config = dict(
    n_kv_head=4,
    vocab_size=2048,
    activation='swiglu',
    norm='rmsnorm',
    norm_place='out',
    positions='rope',
    rope_base=10000.0,
    tie_embeddings=False,
    parallel_block=False,
    init_std_down=0.00624,
    lr=0.00181,
    batch_tokens=65536,
)
MLP neurons of a small language model. Each row is named by its layer, matrix (down: output weights) and neuron, and shows model dimensions 128-223. Each number is 500 + 40 x the weight over its row's rms, rounded and kept within 0 to 999. Numbers have three digits each. A neuron's up and down rows have the sign that makes its largest values positive.
A block is one neuron, or neurons of one layer that tend to fire together. After each block is what it responds to, as a language model described it from the Wikipedia text at the highest values.

L8.down116:478547484439453548488498465504506492556536442522489469502464522512504507509396487458476517529508459505477427476524474487498478470552519498550555470445550516509468498449510543501428522391521558488488500460485510555509506541555563563483509472528489464503464482575543468445441500505415470502
L8.down243:482525531487446516536520511450538564447485499521511454547441525516491528455537471514464455501602466516427532580493533443429499545496489535551508449457501520551490478496513495516517452436590503496507451483533519518469508576518545540581457572476500519488554564510500517439457474487501533574
Word-completing fragments

L8.down260:504475498482553521519506456582472478553540401531496504519557500448540570551532536455480467533482519574502560641544497534517518570516484461528514497504498492532463431585469514571471477451510480543520529524547547437499549450513564497533479554488513487514528522503502535510525526496488542502
L8.down285:529536434564533506547480503527453560539548479508545500447516501510533420411531536545500538533530487595590500490527532547549492532565561465489458503464535443521408527506553541467506548533488531442489443498496504473475512485525554568426498619497486521487474506511496512474554534470494515586
Month names in dates

L6.down34:526548476523539516516532440466528442482554520535477547446460514445492475429478493482482509584490525393596512520490521513485520514447518530522562505485553451509510515525572519500528492431476406536464515495499478587509567458472483557519467468496517466566532469535566508440502520493492482462
L6.down208:514536459571511535475553466471540480457517540421511457598516470498553512509460453454450527428496473511529561458515485490449461531473478500482469522544460415577490500515554560450500474535505482527449495478488498507554512486498556537516472485546450554539456532525525447505452550536549442546
L6.down272:496515596557523505556510404482463533540532450545579552546462526486499452537494584506477515492449460542507533519565528514505522509541554496469491455511468461451512460509485582535477490478508441548430450510488499524468484506535523551578508505482504410515481508488525548528484529493512500472
L6.down299:479484429483484532489539584517503447487459497417578503477484512519521503505479525522568440390485466394537525495487412512537521518497465521585525535472406461536528515546518492454515510458491521427515491542573547445524496512564488476561506510505491526526510558561549513529472437439403538477
Mid-number digit chunks

L6.down23:477442508492532511479531512535423455472465475501495464516514506484467477453516491641525485486449512545527558562539543457518437521502554438500534550509587524478483468483440534454470516557486428525530549493509516541475437529514484451506545509545561547558494470460567451489479534476469533538
L6.down70:493472584492526543601511413527504510499497551480553535547478524481477523520479535429486468566475489572486511469559553540476510488563511512490491567466475456504437543524447488459537523484524497541512477445503474503478531463554510522499501529492436495514466601561498450532456494496492545565
L6.down78:449501509443436466557458582535484498460462513468477512530510462454529572504532546453469455463480509469545542521585482514574548461542565515536533543441508549485449500468508509497515533523548469454539490519532532453435524493525409459514472478474526514495504414536587526483447484490511496503
L6.down243:527457510477445404597492567450499511488532436535539515453470498471504509494559514399501512506553534472522500447484476407501481483470519513476488436496526503484502580522470531510472509537537484529556488467505444552457518538574512502442534480505502404478511566478530465472445530464546449591
Predictable formulaic continuations

L8.down22:504486485531488431532524512546439429498487561518513530468566524476504479476512486507548475530529463492491530536508520477539460495484484563470488497470403492465479461483517462525537543459524485551501486555554452469488501491510559508524470492542547466485548526490507485526509526472495533493
L8.down147:519505573489491502510535570528493476474472513450539529498535562525491528471544450575534432447510547595520481601550491442532524549452534536473531568440476510430435504491460506521616497475472501565512499542519446477511537446454526553481452437522594464575532494513501517559478493461529496479
Mid-number digit chunks

L4.down31:531446514456540398427506508569494477490429449490493470473485503483552521463511505542514510438480471442527462517610490468551430515531497524533525543438595432440449506554495494503507603435530490505497576497487445566522489487454467562496483508481546423467498477491473530540460531485443515503
L4.down42:452497492496487527548474484511543471554438531551479440560514457533518420537512539508498537504441552442542500488491495567472487463524386511521582493516424534427540554520539479487528474445437461491493495485443502492589549598501561419501464470486485564510432520554446515463457488531489545517
L4.down96:547495550500526481498442510508544525495484526507504448546457486487494471543464450533486461493511526530548501496430509506486491491510510437513511483540533496486536463471492479564521480550523515486488530540556447524472421555506473525558505521497525524498526416560471470433601473483484532508
L4.down98:525406555550498450536481543550457528428519506478463460548455524485611502489549516523548537444461463469454497485483484543539545509518454524520480468475554487399477575514491488519502519483461545475480552512475465601451530475520447516502473434469445476562516522593502474500556451567505514436
L4.down184:495505470597518545449533481523470496475568559480452548519555475489495530536494512429471561531571465517516547489428543560519594479478507542443451461474524444536473488513464430468473572518478514524526457529473462564544451567518497474550547455531487462522465578455476570453492522464493477493
L4.down199:430495480485483460424522517483517500452470418502535513481477520509529563541445529555588530509515489543514510486445510483462480476546555519520493484474497449487530474514575511422476476513553450555490526475478497520473575509474538480498535539521483480564489481472543462503460511490491558538
L4.down239:421469516495497499503551578485538508501534452521591550504505446457521555480461509485511513462483534535556410490525513457546541465507544475505558462500407496503520495513459495546539511531549512433574479445540496509433471479507519612437518587473528528507555521499470489573477456523437487513
L4.down259:539451480524496529435486556469517518476502516489470530480554507391471499493453487505445529517463498592466539563426538528488480524488527479444455488516491435449506471543508466508522495569530491525524454533467477527458495520388517525511467468464519465482495493526581539536581501557520489457
Time zone abbreviation starts

L4.down168:489466423515447433490576531552508468470552492574534523488520540542535560517510557496416509522480531434483439474513524451555512469548510461475495485556443446494415601527519530498419506517487460539515507508506423469546476613532561556447465547470486451520501481527450545476487496475487497485
L4.down198:466494442509467459465456546494516515481473450471502483479490485534526458541529514484580477477518407563468443504553535448479505485521589487476467465560505423424473547547492512533445468576555525476483508485520521491497469443493530516499484546557564494482476473497468514493491484498542504495
L4.down236:465559516531504495480507471511498540562482433508480484518511481508440455495469520572558528556583464501428490503475483505438470513399518527591418472546472486511470532465448511468497479480449517552486511458516413516554513482541512490483449515480525478503445515492403501516554502510462499445
L4.down274:443375498510486489493503546518555507550424486430548497441454494480477552529504470483482475529485546496553497526522477556501488447473559566529480555495578551545551503465482434447627493503510501449493521480505517439447597525404445468528494487499548497556482517471460521507472532462502462466
L4.down283:534474470534500492475524569522526470479554533496493527437553551421499464587532495523499554470512491436467542553501449545493491495470568497495495475500478510534466557482514493513515538535400472573499484413564453443455439493470514516437514511507492526525494521435447527491524464445422557490
L4.down285:515522548433482492452511477534542465459479518514483445473461477422526520525471510407477486512482522570550548446500474466452538580482471588459438500528579503472550506479462548457554497501455505491465490508491480457550466454498469450471455466555513480481500549426580525425552437559494472490
L4.down288:479527533520533557506503486549519480497510490480475508613471487482512522521516469507482498505432485495512438527575497467500457616481490488542504502485494476515493495524485533512431455537505486526534508484496570500624482514512421521524501568490484508481521474485490539520503504492501510472
L4.down317:468527475541454508390460477490491554482497456511471485538532451470501479542469552506554471459500507553469466502517531551487515450574548429495545463547456512485508575473533528473602450471497584511395467580472550456469470451461584476486475493550499523532451481530482580574491510546533415497
Decimal fraction digits

L4.down10:580489453475542510547473481518610485486503532556461485529482561540466517506492489468448503430443587451456523486502542534483564527463460477511511486549564596473557576517499548521501520492506508556501491483480501499558540481516451471521487536491476497509493506477477469519524570479537491475
L4.down44:456502496477547484535466504456532450619479539482573503429557480578531549437492501519498559444507431566537487530496544525526479407494486496513502572568495566529479452506496451519526498485480489531441442532516551498516510463484520512438458462500514488545459503503509492508452469516473555513
L4.down72:505455512508456553500528532513549448429497476449421445558510463514483500480563497577476434489504430468437465472504517457510468450514550484518569463469520482544485516539472495548461511514546511447508491548477468465469508503521482512554539524523516502441551475522507483536478510537463499484
L4.down100:546479439506509529551538497513508510470484475533412544452520508494506445550504537514408471479427416525435476535459474492448463533545496510544508471525497543467507490562512487496504506527563458504526504549479497561575419532531561558454531576425513574464479494470525449517578432530519479503
L4.down171:464478445551522576522581536518488471515504462540548453508524542499563474578446463513488506470494566516496443489455440517474520508554482576538490487439442508490513522493474464466491488493479543472512448470485500493533540504517460527483458395504537560494522523369508516521469474539479460450
L4.down180:491415474572499498481482490464538485528441513497493492425503444452458552489462534529502493501548562571458501551503460478507563471516516520447512509537472464507483536503559545485522539563466473442503533533487485485483441447456439521487421531403455457545510472469510404512530436452490487520
L4.down248:504469529470515492560441542552513454479541527532466462500490493466552444525520441479471481510476520511520480467551484542509498489410564561475421557527447529477525452499497573516472461503526523498488417487492508443435484506506522529548532579488412499495488538501528476466493525503516552544
L4.down252:535488499512545443539480478496521514460584535500510441499414459427462507464489523480454635532500479463494534453478532469508541514525432486498510529490464501467457565558615488446482538478524465421515493492490478505463508540552520528554484413496505489421522509499555519522558511500492505496
Month names in dates

L8.down202:498538505507469442519474575510551456433412531446524514556525512540457459479480540498502494539506457475578469510560489524400527526519490533484536493554474500538477510494484495470505391502482487442504444529536505498527506490522508494539387528441488490479503510484528507471480512526521551595
L8.down248:462532487538498535514566435555566373502506578513463459467486522555538498499536517497514491519476450512557493560491476536516513523497499491504586548465505479497474466572463516545566441478416512522500501449488524427487539489516463557591408561485470580487578494474539502316499493435509568483
Accented letters inside names

L4.down47:633441531509542510505512469521482563531474517490490421525475514451551504462440459478422505524523486516460537475457418494518468544487494476513505465517524464501465476423577525525576469526530520473547470535434513528458519523519515502520453449506485490509495491484454516508559529480455515526
L4.down59:486505464536523508517540478525444464484408522547450516483563511475492489432569465498529475510493581528550558484503541467527461465527478519507496580509461450490490494553491552535491446556498483452512505504557482510573481461472587554493553504528542449506463546498543527501486475476530422503
L4.down163:512519538511479551472583482526481473515545487529417467541484455431503523528515510546512491544500544547553518458508561507493514584502530470579529516494535512533453503511436504512414481461491522487461456484481515508571509434522481472604509522558536482399470473504555494471523566481436539463
L4.down193:527483427533484539486514511567544487467462540459510502490531462481474477463546435495494477557483530535555438388438474538473496494444564457465460485556474573433390508534465488474429508528453500461535485511506488555579520482522486513550475471500509427430465545473488501494535446563536570457
L4.down216:541449535517502528573499565484481504536469489463490503550494485445514557444516525515443533520474469506475521500565479554452460485533546480538552545481485502468514468552530460567482474514506449443466485455547503465498475509489488504474554524529554471489537551477550537553503500509507515524
L4.down249:554488483597564474466554531508493517492538543476406534581466423561530535506444524537534535468401479514452503485524519463465585563484443524431548521432485513617452525517520504434462508451523492489546514505526458511482535492452446512543555541529520434531462459507427564479471494495520525444
L4.down284:549516496547441580470467468491484530559484499451539471545573496539556496488518441433487473468545451423518549458443421461517597551541491495526514493494511505508433461485484503523411507485479476492517556468520427500507475489513524483517518450552515518490447473535504548450492529568451554458
L4.down318:497419413504450509481505487515495551553536521488559507483484471514507503498518552518462528457475462496466517492501491477529567463507544509498504452406468418471482457485453492559529503517420516493450431456554472533499517483509475530497489576492511585479528473473531444513562423510561444497
Word-start letter fragments

L6.down116:529495503505513512480484479495465520481517488470440518523466459479564478492578532504460484497513452562432467512535538542591469496519479494628484464496460433464508537472513474477545519522517458487545481527468530496556502489464511510507509441517439458509469482479518617504447513566533474429
L6.down147:511496505428429471512445534464479554515491520422456448576529469474557508417469427511454490480541513524498521479522488513447497485422448549488495460544547487494508467426462482486493478463559501462449482509535547478493494452471445529458593525545440439443489519485500499476430453548392508475
L6.down177:572483485469539485416496566483547497514491560420519523503536481399532455525459521481437455495605530479486554456496519527518479462434527485496538432500500482516541528521529506432516539532500520545486536486493478508532560531544467513447436452461479545551589431506510525454500492524572549460
L6.down270:483441452484452478489522455521484522558439455507470464524449459524484515478508507518506483508383529569477549392497528525489540475506459589551557545466572495491551491533464493521487501508504427518472436473545519484553436553550459527573458530493575449565565560539567516489510420588496469492
Table row endings plus word starts

L8.down63:481451515483497550481499469459534520479438470459541534449497524520453546539509504463476450572500477498508487451551507473448481463570441551512537555559514496575421470494537492562440459454521524537499457505531506486579562523460527527537529490495530454494484446522515494436482479427531463477
L8.down304:461490499469541541495494551519564536473488508550489490458526480514531558424499423459550535445495539474554443448445554488532461394476479544479505474521535557469567449395607499543521580486478421424544585478472522517506537613508491442502490485541427482477421492563525590522516440583476504478
Word-initial "an" / short fragments

L4.down58:582549501481537513466491507507485442525484483572515492521496441454590486497467521529543516453503465467467482466533606545453475479554471522515503475495530484498481471531520574521515488498519542566505499510514541530521488495450458425581491559447519454404494505493533484476404579486501537538
L4.down102:488497531480518504538466471571532456507548434495405482499520503419476470556527435533518536499478526521485421470487503525466568566470448514487474514396476451527531512507452501576508476474550477470528490466436540476538537510503474526524499457512465459516578469537504495488486483496466506495
L4.down173:483492490543549524453424473467524559495427503491471525516504493462447452474499545458499525491489492497452456519459564573427510513486465470560609543488494489506478469537511565477547510483534510506516538500453533442431490449524466522533509479481482519481430560507582486459496502514515504506
L4.down182:485491503490548537451509492578477442477511473529517434517483470463520490556408512490537463460537515475579514506538445515523515514429532545507574485485481460483529520545550479599470518418564461547529537535440534479543558541497473547495475487494378504536516543583493574512486490528525510498
L4.down203:540521489485473516419496423527476435454506534647464509489549566464492412584470541535491461396486569497558536530446487503492520514496403545533619523512470504466493425492502482499460520435547511472583464462473467508494497523521462425517491485436481493534485503514537468520445441479516499541
L4.down230:481454511511529526564479509495505529461518518486534504527454448559516541488513491472387525529482443482502471422514510479589484475460486558435448482436468510528514591472551495582545511421514498463568418528471521528460528585468480538423487491524488497533506456524504521516480549536444447522
L4.down231:490531536497522513494484445517493525514492507566475514521472567503597515546463492514568540428499538434523459547480534555522599515560582486539480526443452555480579511506496470469436513531508486520432537572512511471543443519499556497482405549532531473514541536606511523491451474462483561474
L4.down306:492565590491507477469521543501505506481459465515492442471545431414507378500471517456566519501474410485507477485555525518514514468480555489481535469510486412502497517562509508464490552527488560488506508490552560488502523448516452567480507490516508491498464494549533479501538469546487452493
Article an and determiners

L4.down35:505457474556496520575469494489506542543525563541487497550516494523530437490459459483485518459484476520493512478512534557556488432435499411480458510478495493492508558418570499506524505571483418549471482494468485572426517509519553558487545466545525479493484521514503406489546518468505602506
L4.down57:517443495489535513474541531613535474502579553505471472522445477457448534510573468540419466451597507543491456507522498547490495557525437535521450570499441490539430473481517508475522509455506453491497523504552493447507459513455510461554581541581489522481557432499576492495460523505498515563
L4.down103:558503557507484579513475517441461496568526512473532492542451466499502443535523399471474521544566511494493474557490479536494512493506485577512506480539489390542497424466470536510472474499492509524550448552448460470477516565509423556473498484451577437509514492447453472565540517502448466501
L4.down111:546509462472531467532500537456526461497462483526462429438435488489511555504565509464523445539485507476506502441472497491575509517473510431556483528483535495487547502514524496595499482529509479468506504564466438449484460402481546554501477588494470487498507563516527527558510484455521481496
L4.down134:495575531456464486467504541454615494498465432525515474392509525438499496522531475512500542483494555531501581425431502522523521478455453519496550497524483528543533540527480517554451423523490516511555580521515534448399528473505541463500485536500520473535498521512499475510478453531553552520
L4.down200:506524496537495441609507473543500478533562522498475496446508501470463531532530512531495465486534588526487592487488508482448457443490465503507467498506480567491395501524500523499537508494541539525472456515463483473546491453526508516552462589554506473526468547494489514559482441512498498466
L4.down209:569561576542577519489443479464502505502502541478454554549566542543502478494540476468591539440541529526516504542432567543499474516554507503499538564502473496486494433559529506502499489519498465448528580480509429556537472521543515553472524463447467478433485475548557522550496522447481508505
L4.down218:531535597491483451454550547533487471565501541525499466433517505541514526513476534509519539469499558502534494541493493487444506494516484504585467490458452513478505470495513438481514476560443473444450544497478507502486461456507463509496435574559472542495516523591513480453562537523419435473
Year-predicting separator tokens

L8.down19:459568497526524523561527565532517516490467532491484514478558528527541504513558497511516495457487520516501543598531472581519507552469486491529498474552525464542479512479564499430479529503541466496406496520486517475510467511502527514451517428537462468506528541510506508459472498499419538471
L8.down299:494523467554480491538456574489514513498488565556538520576527517434456477510557521510512532462445463509517485518482428575514474528514487485429551487472584533471506505504536573452530533503554546451503524471517565522538492565533459489474540495458446513514531456527525451511438495407552514430
Before-year space token

L6.down3:489512479460502517512483435570545552488541608351476470528541550483391473550397433570454551534458554479490458506495453519464505504583557518496556487516498542546519476495545562507493556534506514446515524487543466499502456551448551461520529431562517491476514529538444546442521483501517466487
L6.down25:482405460528509465450480562464514465474481517500467461486469484488394498472474520440503501518515497540488525507543507490442493551509486467504595549463509533532541568529514449573519500462474499538512459550476484455571463549519540513549549491581494502456439480434410466533504563514523462446
L6.down242:469524471459518475501505519507409571470573557451504440487555517486571411542534470401496509492512489553472625501575560443515555438541487480459484441468537499457461450418486487537512490542575505542511482530489514518542487533543480498478487530524516450487440489484414449466528517469507554465
L6.down307:441581514511477545531443462496474467481452495479469451535485500477541459549539510520522530476392449446577473568556547483517529451542532442537439437524488493500526503478525479486526522521423521567441559473524547477488407600449582466506445522433468447547503436475520505542486477534483575547
Word-initial p/f fragments